Weights of a small transformer language model.
Training: a variant of Muon for these matrices, 668M tokens, 10196 steps.
MLP neurons of a small language model. Each row is named by its layer, matrix (gate and up: input weights) and neuron, and shows model dimensions 288-383. Each number is 500 + 50 x the weight over its row's rms, rounded and kept within 0 to 999. Numbers have three digits each. A neuron's up and down rows have the sign that makes its largest values positive.
After each neuron's rows, "fires after" lists the tokens most often just before its 100 highest values on Wikipedia text that the model never trained on.

L3.gate689:445452581511425458526467445493446516475510451459457490593478364491543459459527476487411532497467508499419491568486451460504443453533531530535491478590469456532445461550473522501546474510481466537456520554462501439479619443581571607520455410448608619466540494505528470509499535481492567441
L3.up689:523479386527552430510506518457571562566492506501452508580575558437379597521402431522449460527481496519445441434492534492491558531561485420541422619634487526574621480456417525591487498619458556553563587517547582528533562512550555558560463507564545525442406553492487443597481542541527414594
fires after: " M", " m", " int", " w"

L3.gate124:507445596623443477545513504499523602558521510599540483602625602566549466546555450450490501526512546572456573553449470429488559537515462467554506535487513552463500597524476468483495506469486532324546488504592440524509492577512523533557467459470523525458449502466532469606460438480443570559
L3.up124:518498530511586533502450479600428583480404466448486573532590477631491478575585471395423517555510523505528469480494457541450490578531519513438528497469500501565556553489452411537513467435421572501518552451534421620474391470396469539451461541578598454449503456524489476536476502532508538477
fires after: " S", " s", "ol", "S", "\n", " As"

L3.gate1323:471510585542474486487624433521506505478415590556461439499550454413447524602481522570511460491433577487550557529483553443490503557513491460485436491546492505550457505461489482519475506517457588459536455499598458578567468455493523433545635590576574471519495583544563485448497457388519528552
L3.up1323:520636456590540506464562467532472441557493482527476451445533441544464423603597571473417505557512505504538462427420534510437450451442489440536506447507415477562527505478533511505479530515500535519400534443516476538498518516460401512481499427511567533474483419502444608482541552564396512416
fires after: "\n", ".", " s", "A", "p", " p"

L3.gate1141:452566469488560485555459625589483566543493512548565452431397492525455489563569517459534394547442546473592492594464451378598512363505488520440585510447483478487468496493483473433495441529462416488485486491508539490536507580480427512457484465455466403441451475612565430553489576478458411492
L3.up1141:486507451471529482498450506533506551533505484484481532433470444521490443487426442502496528597441565491548494460583443550457569434531521434509520439522505505467537505387470459488528567504509444538545579529435579601545397488540542426417464537462525503516462502414489497528534528436503511528
fires after: "re", "e", "le", " le", " Le"

L3.gate1534:492472474451422436515495468570456441480508555477469535437515468451483377487550484495459519469555433433520484463482461553471542495450566521543539384528473535452435529585609545486516497492472473521565483484467503454502487477530610531529418452480522548468522521534423472479435606433477515332
L3.up1534:489569512451481404500510402567539575532493607484458478477493472429528459484545522458489484447499397444587569512462425468510533426479513619504545593560479481539500517506480550461472526414550447482521430463479458499463575461464503470575475510543498503558489548560470540553527427589453548471
fires after: " W", "W", "U", " N", " T", " M"

L3.gate1132:436438540455430524536505491467512523533517569526470429540491450538534443548491551576529517489503559503564379505495510447539541480484458566541542546575528400463467561467450459522614526504494561488526448478445506523418566604530459415577559497468519551536457416483539587471510566470472485518
L3.up1132:529524464454528572496455565451548555473531511536497493498577499484545573440557615533431467381503441503554500547448478505569530539509454517518474480465443509478452483484434465501574531446447466489440579526491524476503533477484557623537486542467464547561554374575534535499358417442483614433
fires after: "\n"

L3.gate72:441482452584526596503540501511509553431407441597438481501495481590533445520494521543507487520474546496460517442527563488508537589439501560505592497609596482567465619568438546574496503514371412493509463510494586531500431531556493477491481512454424400479451444543412525505598517514553468549
L3.up72:511457630516544543486430453451522476456510570446549430502574528372546553569504553449532598485490488489560418519572449490426528501552438419443571527463617505486472521539545526446512490454474584534589502505512542556468478535516450425499374500501451467403536521466551412493490389497541535442
fires after: "T", " F", " P", " H", "F", "P"

L3.gate26:439505537556489443538452519494592466477576589482523438530496488486535605469467474565496546504449498531535516583528432452569401491517542592527583426543499470548468498468513453375567549516499562518479484463465441570558516413482410539471406403467546493490567553491422421549528507479533482518
L3.up26:421540524496462489503515455563480484613498513572499378576503479500386460466527489505437511472406436433515477381527505464441483493521459469445426422507509528489402589502574602460499516441562534484462493516555491514499446458529613458504544510538451562511401495529617485462447533416539504516
fires after: " ", " S", "v", " contr", " M", " |"

L3.gate636:470531489504545572546433536612492542462470452473575402498487513571522440481383466501520456439449460426449544536435561399497548554500516497558514476494482622459551437472449543482458473465512555399544494536454460565529524456468544486518557502454515450488462545511488581438525553609508460485
L3.up636:481443519486393493469508464611367579486486498400528406542552477553573553524491450528472479487452519495502542499460582513531516555522477503481559441461460553535462543495510504494567470569446450496419535517449575574514489463507591439562484432483455460530387540519514496508508485488481576515
fires after: " B", " b", " s", "s", " res"

L3.gate1005:601479590521562582523452450515489420463435542518507457534504500455486406521472560539510592495550463594536427433463560454518490470467548582483481549486441558451478388539565518366520402479548561531452442496478549365466492482505448546507548383517557495377513472552545480552510440503537394425
L3.up1005:478498469443550486403457560473471547541488520570473519395525500477444518566521482442459565530512480509528522468518455483495410571554551468500492525432443468481448342555549491435519443516577480442431430432562466441509553490480537509573505452496487466464483570515464457396546398566507513552
fires after: " w", " W", " D", " Air", "est", " air"

L3.gate1511:520433525507561454508527464525508472507485549520553514558502530502509536504555526477513510611483524620471503502529412569541525597569479393525526586494506451428543489507544517518500589590483487366499465434447518544483569585594502573488573583473561539561446428610536561568450490461534477545
L3.up1511:526492478474430478559622549528507354553410498466582529460509489615564442448519509442559504547552517594492449392440511534534534525520583430517595527479479498537554528460454493519419479544549501467515584522444469426559555558483558561465520465424485429412524535627507475477463426533450535563
fires after: "\n", " R", " r", "c"

L3.gate807:496476456501433472445482587512512578449446462478472539372480571590461504525473505389478452515450422470640548428542484529593563531472600589483515550410489527544510421542487476483502488521490439518552514500546506543550560531380490447479498472417543516505468478436483528507463563609473441488
L3.up807:566438418571445562534393452427462472503566512517490508498504401514484454474458483456481484511586503552486537464628516466563557376405417404580579531470496531560508519526520388438521557458519550466511519573500559538456420491475562469472473458539428565501476500484509584565615493541545441520
fires after: " p", " f", " P", "f", " F", "iv"

L3.gate794:509573521558452507450465446548485456579412545510531415561522471585487458478441462455470414428489496505464483538456462438544517461496483533517470456510425371556541528416521483458562536642499503499460486531511554506473451441483548549429504553479494539643468563537427427493555489535480601498
L3.up794:519540530487506447547498594438576435483539611650543495452456433510525452554499599444507415467393519555513444568544504522501514407469429588494399485511515490539550458497512462530551521431537489565517531497554489542571529469489574567479431440468520471466463586460484422524560484461542450547
fires after: " B", " to", " S", " was", " K", " C"

L3.gate1104:451515515580575487551533493529463490527498492394446500537440559435585541534498442479537503368520516569495506510486463405456484525419554466472493522554439476470521527573476539459573547448541481433474502549510554474485535383545625398594561472523570483566564538483542568555395484526503427532
L3.up1104:502551589493457467505414540631431540537531462492430564500537461474522466477452413574488471491572464509523553583525522676542494544466436506489574484551488416512523485567548418387427461439530505638511549448515532528469502471452409528540443416429501573498492517474495497500520503544523617506
fires after: " A", " ", " n", " N", " mi", "i"

L3.gate255:483363442585445587508485514429505545440518488448545508529488525594427601483512517529452471485502547505473407514550558427515501622515602598491503467495476523571444532495541456510529480491528415436498520519494558575470444447520508548375458443510612471431475537495527483474510422546482562455
L3.up255:502416509465493474466525493505582560522416487587465524548407484432418489500553594571432470533464507482505497553423476450557348593563429504561445599522464484491508510532493499464564457513503546380494505513571471451455475458570473495415402571543516482596456502539577467566528480534513545460
fires after: " D", " comp", " d", "ic", " ind"

L3.gate656:521506517510556446574503498381553473451557531505470463476568423477475487627492444480495514494517504481573490422486421467423519498493528509501498517589547407505501445512462489483464473486533414547557460500474485483478599470509477425518485504582487488449424391547475529461518444500532452565
L3.up656:523523473428540514446518525404510470570592425572457605542455622538467448523558587498403443558526506542472541476449525486480484521498542405528562548533501555473430458436469537446532509628457541498545546555529535448546537583398576510563467532467475497480368467512468503491508612422504445528
fires after: " f", " F", "inal", " per", "f", "on"

L3.gate1463:550446411492495425589473582451443513461596530578576508484520532494518472469503515544477436424579446566472478539635530433406501520373470582571530525525630575438534535455451525447476557528454458585502486491498466533415504454511567551481394512514535510397613480557469405536473576517531515522
L3.up1463:504440421504521489457475484552511508464498521475463466377456498428437509496511476434439432595420531468501539603541525492564513467464525486462481517535416557475449460449512493517435575416517487507541483557458534546515540581493538647545547554603375401490466543459598467495502466538528420492
fires after: " p", " f", " P", "P", "G", "."

L3.gate409:541463425521465504534467529397526382436409561439546483524472519449495472532581525465447512432469549493520429517533444469484462542520535434437535569547456518517543405424426499578457507430600547486551451494453468569478465511476468521383542398555435465542538485483464505514525507462494453538
L3.up409:477488528506496440416499525402547523492463519520376503528533468508524436562492520505531454414496510560515444403522479467463396542507498514560482468511470453506542467412504587508517519516538423387389457541580477572475575478397493499526424511506474546456451566467603533489484533514560511466
fires after: " p", " P", " def", "od", "ople"

L3.gate1080:495503497528482529509573487548510520522483572501586408589524493502520493496513513520507516469568547559514592423521518457528490461486400566473598514635444578526544530484606526498444506531478510466442420529508563556582431515442421441539412530484547396501471481574483556443479469448533523401
L3.up1080:456483575490529575460420447469569566512558497522537456522448507589504576496560506550503524497541468499446502455438496537499523545505523409574528438516549510426459546569598418631498510502507499484463559406556544473474558465533534555519473391500541606526496575511571556534519480471544493519
fires after: " b", " s", " B", " S", " pr", " c"

L3.gate751:522492441469477487420485468430460600489508566399427579478318514512529534563614487557455541482545597485528586567560595524536476527499502512515506448538535393485451440496544530547527445451526554451540519537444551558544449584451598483363440543644472416408629523455480431540450507528480495528
L3.up751:424459518574539558530534462510542475515500528556465481573598556497478474567534540547506409491401511579523429507492459532494418486530505549502496485549559462595630521506456485543578496546530490458505512478431598488461496575474494436518502499430568416448524410398546541554504580536491534559
fires after: " O", " P", " p", "amp", "g"

L3.gate971:544509483533560481625517460449474491462511593524499543473449428500484450399468522478487463512509549470520541510592424505532410565585466434509570523514531519495549491502466568566411428506409484478504539504609495457502522567517529486462407437532415561492452503407472482509547473477581440571
L3.up971:503552527430549487535463467481552433519541378442518543507557490493551447498521442519534400440467498431540513489487530424502426505551465529582526515493514487635477511574546581502518498419576481518549511490454444507508437506435524469437451479490543500536502525557490533498414504434526498520
fires after: "b", "g", " ob", "ron", "w", " B"

L3.gate1289:536525510475483564421443488486513513482585561460491428529582522530388531497527528406471595528591485554468478499475487520524488476538466505490438576438487513482449501529436452435509476526585446486329529453458450489420527499576508503422473490478538430519509594559491525453568485462484503476
L3.up1289:524491548543453527503507474465576476563559586456525458518582486458404559430512545491538503417462526516546445478534469492557483481504455441539479644553535502460457538579420415592453492420388457579462490496518425479571600514529518380406510477476542558444459520542440405476502555512528501521
fires after: "-", " the", " L", " l", "in", " Port"

L3.gate1021:365534516559523521566524458480397451414369524512565510545427459512508495506509453529533494429431482598459486583406609586483436541531540481546502490508524535476440532555584499543496518469567510421359493412467452534466577539485477557551464549425520485551373413554549489510500583463610551475
L3.up1021:473597504490437570513539459589466394527429490470473527542467468543448395442507483481466420519476531531485519413418545468589434416467395416583481479481463459588540523402524564548550530477488481446513464586535511377584455447503475490560523527457474499467527556417469469517459557501451545432
fires after: " D", " Z", " S", " C", " T", "v"

L6.gate779:549544482433582609499472512523395466581545482570446534571569456465534423501466554454472478628568496483517513554589503474471523532406539466459530616477530441528485540470456452475560534515495423518639503459589479442475452584531486450442498532499512448474478401482444577472541502525617496424
L6.up779:494405521458505490457523487530484508486487473496656482523453491517472528443462512497532479482523541474468467478512497460493515487517538515546451593480537518491375482463500522547534480491498572472514442491467530485510459528461494372523449517508515501707579500534491490520476515437468543416
fires after: "|", "\n", "-", "20"

L3.gate45:597520608499489444529537475473469522447519468464480412482469490546435490486505463485506542533504522503486373444514424500551431544521537444468405531432496582537490546529536555518528511486458516577461441535481434509480450427504504444376520568502553495483529635561537488486589456564447539569
L3.up45:437491562495473534463484471478468428518547426451568457524522437332511535493561512526420522374443493541404523528548461435563462549469445563528452542446493473497494514602511434541509522528475528470517455601430537465593520535446599533457497553523395497491474415488523363493580550475500473391
fires after: "d", " d", " D", " l", "ill"

L3.gate1058:496598447428457451395566500442437434447530434543582450461514583424500494531500548549511575474508560467528523523403516440522499524609424498367520497404539535559545468503480450492461515585510536516508537530424511466526509421471464504442437504522488513478444492492475442534595592449450436499
L3.up1058:616448600539440563497571457584546442469465507524481582447539496476389495547569550588501465461490596524548496511480514533535453547493498566463568450447371429529495463495487414563423585444495597437471545525428462519506423538506488529456464554555483469461517506443531585492464528478461559485
fires after: " c", " C", " d", "re", " De", " D"

L3.gate1282:552447512480436491472486542559541508602557470425491471587539499494509434505522495558471509516531451603456502569455489398471497555373517448519499489455431541564464568517521492458542489417457443433544494561447443423523408548496445461556450466313461450424513542534469486438562489496513609422
L3.up1282:576437498513455505509550440516518474464496457436562511387515463438488445448522499506478503504459534564544488500544499449517460457538569526487589455509534577543545488496471514504630480567475411481552553540447486551433478453415512550470563495448565517507414561488516464476539501566508573481
fires after: " L", " l", "u", " m"

L3.gate1231:549438552514452500389438523430515503538534489445487523572431434531492501542455426538421567472604466482417502410443488516484401499572461426477458367449532528532523491405562505487558453479519373515375535487459491503545461611523502432417527494481518439547490471496541501424484562380450503549
L3.up1231:442510514509449436501439474554558498537493454428481482506456402498510512496453401402492441488573498532489478458520498556476541434568501534472541462474607491469470563512425455541460508422426506513503484556515408562486519513570592419409546458418432499538479452510534467396524514537490520593
fires after: "at", " L", " l", "ar", "it", " se"

L3.gate1423:410493475616524491546459502460573575504466448594519435409528556496462432520502561538477548483508506407547493480475566528524419483460485506537497500517549537443427560488450506415524465432593560531480504474567486421492501503498430503499443563465484508500515448566445630496518504512514512582
L3.up1423:453535519580503403451474443478559517549482560495463425465547519473473469506616504481463494459538373486501552440535504549415483545530474508594506461489572407570593541520446520543487618530497508475429565498500433557501484526512524495449513532492463472494561455519449587529543456486557496526
fires after: " B", " b", " f", "b", " per", "ist"

L3.gate584:478595448447551450482439449454566542471415520466485446565416580508451439404475456495534455516497539436527511572509408503510466526472467553501473463500510514545518430449481493527410555370455565519369446432591528491424472535531526576512473464468470553545434409452574466600526555495591520494
L3.up584:557537441490519503522594530438451472414373435605390394568567463567455505509537501563454418517502586491543533458435548524491452471442457523604503488334530460505510538512512516436494505592437520521483425517480515447520499533445426456484475463574500537487547511585466469511541356493521605569
fires after: " b", " B", " v", "b", " g", "ru"

L3.gate538:507461571507571410439430460594579426470546447474439506474445449525527447476500534522469544458456437452536498414495431450462440461538559599484468519627486522507517471504570506477434553471483552529495524477494464391465535493519458493501556463521504553559605515555457476479498428444536480563
L3.up538:427530523503494497545584506468523451576590588534441484582579494517508429502485512535497475459535528442477506503542597513466489556490532539479514512648574439517494567526450534543557597509465440502453566532421402497490525432535640563509489536495567520546517479516449465516518486576406586496
fires after: " M", " m", "M", "at"

L6.gate181:490480483582502547434482485521467513517507491528425543532476513487564576516409459448514506485478472563483519572467519479544405562483473570434600470421508553431495532537572603554467507549523392469540503485481468446474585586461480495528490482494524425447517517555475533523527496487534520448
L6.up181:507560562524420495462504561454494435558483532432519462485482532507438495564478540481597493490529437528504590530508381539462531536499413445508476606553478499508513522461560509458516565499558462514434478473462505438388628507536473463553606493541433489539537447534555525493525440499478455582
fires after: " ", "u", " V", "U", " was", " N"

L3.gate1345:426410486496506503508520518599428558340512420488548431483559493507499535452482607514434499515463527598641463610533402542491465490529580512462495463431488595474595511519459425495422499526545459513456532478483470503414463454425472426470573582386459480498529504521559433535401443447452577550
L3.up1345:419491487546474606582513494549491518494516525520537497425565391452524493538534428498579440485473524410435505518500457531517455501488520441414520464495479495507513468459435504468491508496594436600391511519537514496550542493441472567470503555458507467507549524432565500448482461460378504494
fires after: " Gr", " wh", " g", " y", " bl"

L3.gate965:560446553559529509533497534597578408463572465450401498535567497512519434443532528522533438477508439544437500497465429558489562519492472492484494494452576596460492573440449471584502545541499479543465481627490490522525463414547486518492461430563464480529486573538584513592568533430495468473
L3.up965:460488505599411490481548525572529560466469537564388531527382521578571476487437582548534413535481482540435508492485526485445452517472428605490572387533567559544467552523479389439432557479471479509473473496507412464387517480494422539486469433482494513543505583530486406553537507542494475460
fires after: "A", " A", " I", " com", " N"

L3.gate1369:548566514564605458544433531427521434414495435535450419508477470443419472526436474489503469450494420502507551493518473484544509511532486549504488501512504423492566455442304521456526542447418451513510556557489532537613563509537547446565467509450550482499546469543511559471456407454534438570
L3.up1369:532485483418618472518626492452422445518480551557530437570434542414512445525459533417552469602431425537567557486608489470542475476465565474494414473574476467515475468514414570591453549506447517372441562370574497532468432497391390463496492471570511526530530563436514560506533536400441383493
fires after: " con", " pr", "per", " ", " s", " cl"

L3.gate850:588339556527457473508512476523492469568517516395520560553432496550508620514515487455526540564583492438463459441483467474461459488556506450472420490439448475489617520515462488506555452503349457482523519544477466466503513487520600563415435501538496489431582553438444530475490445538565504439
L3.up850:497456514570554501510532514476512525523440485443453521601477491462472524512512489524611445514521501417529562558428480457480460501428502504444626558466595354541430546480543527543459433493446467456452413456465425507576576536476494577505453562574487529583539385481523566374473620519525448434
fires after: " 7", " 6", " 1", "ang", " 2", "in"

L3.gate40:476490489524597467558567499477513492499615465481505426485526508589607433554532424533495509479534508474466490523444507519465454607447460491495519520514508488476588557476516516616579598615504490533416621506391459513407555518437540416515536424433563430454506478514510533563468452550541518430
L3.up40:466606480469505525543509583456470469469478482386542455526532549450546473569519504552578479566424419518443540546530536457509572532510508427392467539497594510384430498522549475516586450572554431497456452567528527427496479505543450542525583486482526620465472573479455494583493492467445544466
fires after: "ic", "g", "an", " C", "in", "ian"

L3.gate969:559570540575586439447464539471529480473529480489617490493535493546548520569554484484510536448513541478586492460513494472410463374391562535474481516488544522461540512418529433480414487515499380532492546531507515588479496453485466432462485489484544567450488420467541541457484524536496414518
L3.up969:525633567630548565498575512498605472495527452370497593471421491545458559421475386503521574455509484515468503628520462521544552640526495498428555479497496472465565425560498551443530518474473472483450493532379456498461519508520511546548546579540431523485445400474480496454516515495411562546
fires after: " f", "in", " B", " fin", "an", " mark"

L3.gate678:487476549384525473463578414489477522489480505436605516480469523399466445501512480481402490545481461474453505402543528396432430606457570483451558448433547469576534427526424487559573586434470506563555540438570547432471466424464514526485438381516489510481472463556589539463551422541415419604
L3.up678:568525509520556514526492513515515608499453548501489542443458530518375581503512477515535515619495532601420487583464487408495563499499419553492472470436523463514477470438492607543448449483460483520499577519556530416522466527425509589523455503548582481539580525469465568570421507539447634561
fires after: "he", "t", " L", "b", "it", "i"

L3.gate1514:461490504508434513551493491529564531452444510568418575591412497533464446589497499520516500502441535430486488507499491384558441479469515377465673436586428480542483477472489540510547493449555474404542483469467511466523548504472471668522446561558456547532484461538436556493444455513509436560
L3.up1514:411425441518504471433524481514565502490439546468541524542472462434508546498546454455401492504510526464479547450473479419421539545551489489427445575483414541516473586432567414535595521474536472369374424555492549444414486495578523477443385490453519537506492549529554510481442477441414460561
fires after: " ", " S", " Sen", "w", "S"

L3.gate1268:560476539487543458476496524491472526496471548525507459428454569505541424550461472520470508490423478522457491524497488504546432446509503534488483508463498515497495452554530582497548476527514471489457492449477437522574550396436580531466481519555414453463537532570529504511527546517544661516
L3.up1268:443455551430587516457503511542546540483521432553499572516480490461476403440484506493585531534519451492533512577486560577484474565519546530505413532464501441495575442471496535504560531569501503442406484476513428452547475496530539514526546527371554472500544476442499472443547434549537511420
fires after: " G", " g", " W", " sc", " w", "le"

L3.gate1169:475564588470518485506490491577473411527385453550490487554531519375585451525475537483567482385439494591440560539481602435462506527475537542523526436450474397548557514487471477522560611520452540534467536518542451518522467561557528453566444490494494500523470521489554533540416523475463547491
L3.up1169:504574676558476520514593487443418492493430427564492581498438551439457480520478393494531499481486520527587501577545498467330433496521466540449539574427489492434600448441487419499489562595406516541505456478456421508505514569585480568458524504539586454459423507423516522445547443502456481565
fires after: " D", " g", " p", " o", "et", " d"

L3.gate421:535443465576605556424470504564508501422539594545491409545501543563551465576502463490557401472476484488507487486446556402591444531501499514489496475477519494509486547477525478424470480490562467519418521484517501526474547503470405435420579559572531497452477480506489621517551439510576493532
L3.up421:498540452496498535394445465576490508447572482491423468488593501522413498454584514433550452534474587441443483561538555391512489409525495516493518431419506465559552492534437573409423499487436461471611489515578491508518484617510491487586574458577449465499429396566521479606601493603463527476
fires after: " pr", " b", " p", " c", " B"

L3.gate1152:501566513549561590494543485526547486530433530522475455445436627548460446579501559562494463519479406505464548481501545553523515537577582559542507480445487502505482489580521482501451533460460528408478580477486474556440460574498464543499470523427529473467449554574538496458488489491494505453
L3.up1152:504488570508591408340456529471464543518414485461425484474462507416557472577415570491590563562562518501436515466518523441562509582487484427489485481504540391506515425394526532616483533464485566413526458440499540443458454521537500476504503467484486487571527545437591559484459507486391514485
fires after: " P", "P", "==", " p"

L3.gate375:538436425601578535601544498488609547503439469458549542512450506483541581494511477622410470550485548563566590543602422559428506525518479413552576527442399471489441416559490525469477457405468457493513480504431434493501586408499453455475596519531479579563533509538526521486441617494472542436
L3.up375:542559507478509444487447433460510493395543470504507451506471478446497479535593445547444483532427532465516482518532533449431424550546623530425527493463525549490564533444534550538500522416472440520530549472406426499498459451482512558465627525505558568594490488548590472475405513532506567422
fires after: " G", "w", " R", "at", " st", "g"

L3.gate305:436460546533414435495458471624506524578370520499467518531527537481474529466596505574543600441556459475550507543464532517536629565503557495519549507509422453519430508467474440454458487558516543478493484544556433650565502448432491525510541514388478473491527483497559519479521511506504528470
L3.up305:432540499470544489489462526444497512463516640398501474516475562576473448490506501475472532604498519598523516459487404523374446495440584493564490513598442506466522515503531535457507497425482528458626494389585542501488503586609502518470471472571571552496547544458463437517489498318545463505
fires after: "m", "a", "um", "im"

L3.gate100:562648503533429520440516523489452537561430451477577482562482490531469461461464528507497434473491486402447503514437483460458472581478488554418478495557493485490494521462493554533523545504475489524487499516492524380425565556480433479438468516454519426501595530406548468480625403441563523488
L3.up100:549446534535512445576592504539507542526451490560571551511490496615545483491548618364474529601532494450514404536596543441520506590494517478431474504543560475541414535545548547501462484500476476470508504464522510481435486551463497574527464474546549495483472488464444486573583425565428515515
fires after: " C", " B", " Gl", " L", "C"

L3.gate1301:505462545526521416543468493544399543488411472513505485584523477468502531509554536486502469514407508526516436473527450539492504516428572498464520482576435474447470492549530496561478461525531492403492499449426442431588592514459536516474443513507534492380481561507504562490472577605501456524
L3.up1301:540476543522492520497462496613482519500514488541520487477387466484548582420499488476524430432590478518462535472500487527512579537429463376470485447493454473537603469586446426522517512409454548485492506541448525519521471427473495443606501447472426473426517475483519592468519519553473503575
fires after: " T", " s", " S", " t", " to"

L3.gate984:481528514466480501500509457583501565568591469480419531553532547572476487449599485485608516505552440563525439493453528450511523523454576605512495515452506496465486511539479414450430497492531495523473507599485561510499486571500459502449364463466638543440485488482575569388480382472482454427
L3.up984:527485436457506476538615414511460553481498554446549485530452430501502415529515536465508514515485486473522444475475585570464498557486531431505454524564504491596410553618487437520481532576542434570581505432507482479556494466390433467510392530445525481500400457476608506503530591492509455523
fires after: " l", " L", " 1", " 2", " 3", " St"

L3.gate964:582611562526433356503540497512539489386425589475408538496503499470591443549508513481440508490508496485453480530535524466455551431581528478450525504521542478533539516406589560498447534518581493595477476532415555402411512478536539502459496426499476564519492432471472484482475486449484419573
L3.up964:430537453529605404508560618444487470458525412501544546444517582579533549475524549484486510381545466486561505598582440475453522523527459438529534420608575540550542510577475524522495492576560484544496460532513474480426464458519538485474475634486538553546462548541528526451506505459523553570
fires after: " f", " in", "l", "f", " p", " T"

L3.gate512:436426496378456419558511515595540522563561453504517592486456467507541530464552511440458500558587437500575370600477501504543588451404570529485451538554565480476537559416514503545479561446586504514585468471522540467447536496537482513482539474434486497532447488580513482413531506375489380552
L3.up512:594408521507556420498569466531474486566560528452607545511486464533502473483563456519524597436625480451469430537474561478542570516480470414512496599526578454460432518420434483445499467543463542534494415446488525499472469565526503520493564516438480560536454383600537524520442498526493410448
fires after: "\n", "The", " North"

L3.gate1528:472530437456437544406488472506561497451558447484555470494457473456533589498552547471540600597601509395513519487469616463536450414505445472562606481494487442505448523489492541537556515564497601532480484576498570460469516436507524594590602399497374574485523538426405407467418518481583432504
L3.up1528:511415501516492526602599572600507518507475552503374389492564455495487506460503582452465550600536533445456521444509534528528488557584448540496640496557414482398484516497526463488486396513423454454505444500462514489468532515473483562472429471485500516477546509421522588551479484549567464528
fires after: " the", " 199", " 198", " 189", " 197"

L3.gate1214:551570557489464470451499453487490440524511531524477412501547555528507526564453523481561553518490467436485475417553541423525461539494567565532494429512554512529528561480535518541528459398470565516535490529472509558512480568514472444527485471464527522466449471591506494532516479448550456469
L3.up1214:486508563452531503496404438539528477543496483466476486554435535538439518539410553454523557522438458407420528472447517435458531461512573548537503512524618544469509534471490549592499529585502509488537552452519478595523470613478506447452526485514498534557417432537488530553569412498709554475
fires after: " s", "s", " c", " S", ":"

L3.gate699:505461415528407545531506528476538532508512500637507429538501506553482477497528425552537539506479482530505491513500450480423431421509496538462484521369552508547440474479467455444463519544523480471508475479476440524510436482423540484591543423520457482457492471464543655502563550537532512518
L3.up699:479562519550483523603513431426495536550437538572434530475528501516443510514454485389389493391382491474435575453553398598539540357495441498477559450465487502475502520527446552544543464548488599496570575558369506494471494493502484570584534592537452503510470538545449475513524484498559452530
fires after: "otes", " Comp", " I", " f", " U", " a"

L3.gate873:545546650447483377411594493485541580455458503496565451505422544508491488514460496533478510484602461524536463557433453518538497378546443567416568548450493405526447444488517444574410516575518499526489511463529472504514545510541481413494464531498487608564450438437559454568513544453464530518
L3.up873:610541491572417428472524490491480454417523457492469460472452492518470525446440478552495542438409479470458562472539524481560551507522491555470459506488548488535487607533505477516551595425420476510494599516417552458557587563436481538495537577508500586517419480489512495540580599428424458476
fires after: " d", ".", " D", " T", " O", " L"

L3.gate99:525490469493446454513461541532542517569471468576549480408540482477502451474459550550515443461496509561515469428493541420596531480561463472458473535502506425386394533522498544500511503420447457507452552549504549517501519501482571492553442527549408489441476488456498476606566513460551591529
L3.up99:540515555567458506486481585488542459577608503497520560496481507530469539490521473492499499528487512415493488480449485356462479540418541406556551420502457483595501498584433373546491596601533444435491593471353607515582565426619489481522428533454500526455453570613498498462404525401550512577
fires after: "e", "in", " le", " educ", "ach"

L3.gate378:409430527540511431558418561536550524425450471539534515563500535430520489440386544535514493569532507394566424470545542493478474538522536571528535513519559457435437568512515462483421534494505613632445541494502564442559503476528414475587491458513413469525461473485599520467554491634513471533
L3.up378:559499484530528510618541500460524509435593486489582527573540418494530482432477422585447513462552477462491436455524534452477518446393536564454486506533568451507456550453493502495541577417408518503457451500523534457478560362550503556499511464518440577540441442520495431493499491523410479545
fires after: "\n", "z", " Russ", "oman", "\n ", "al"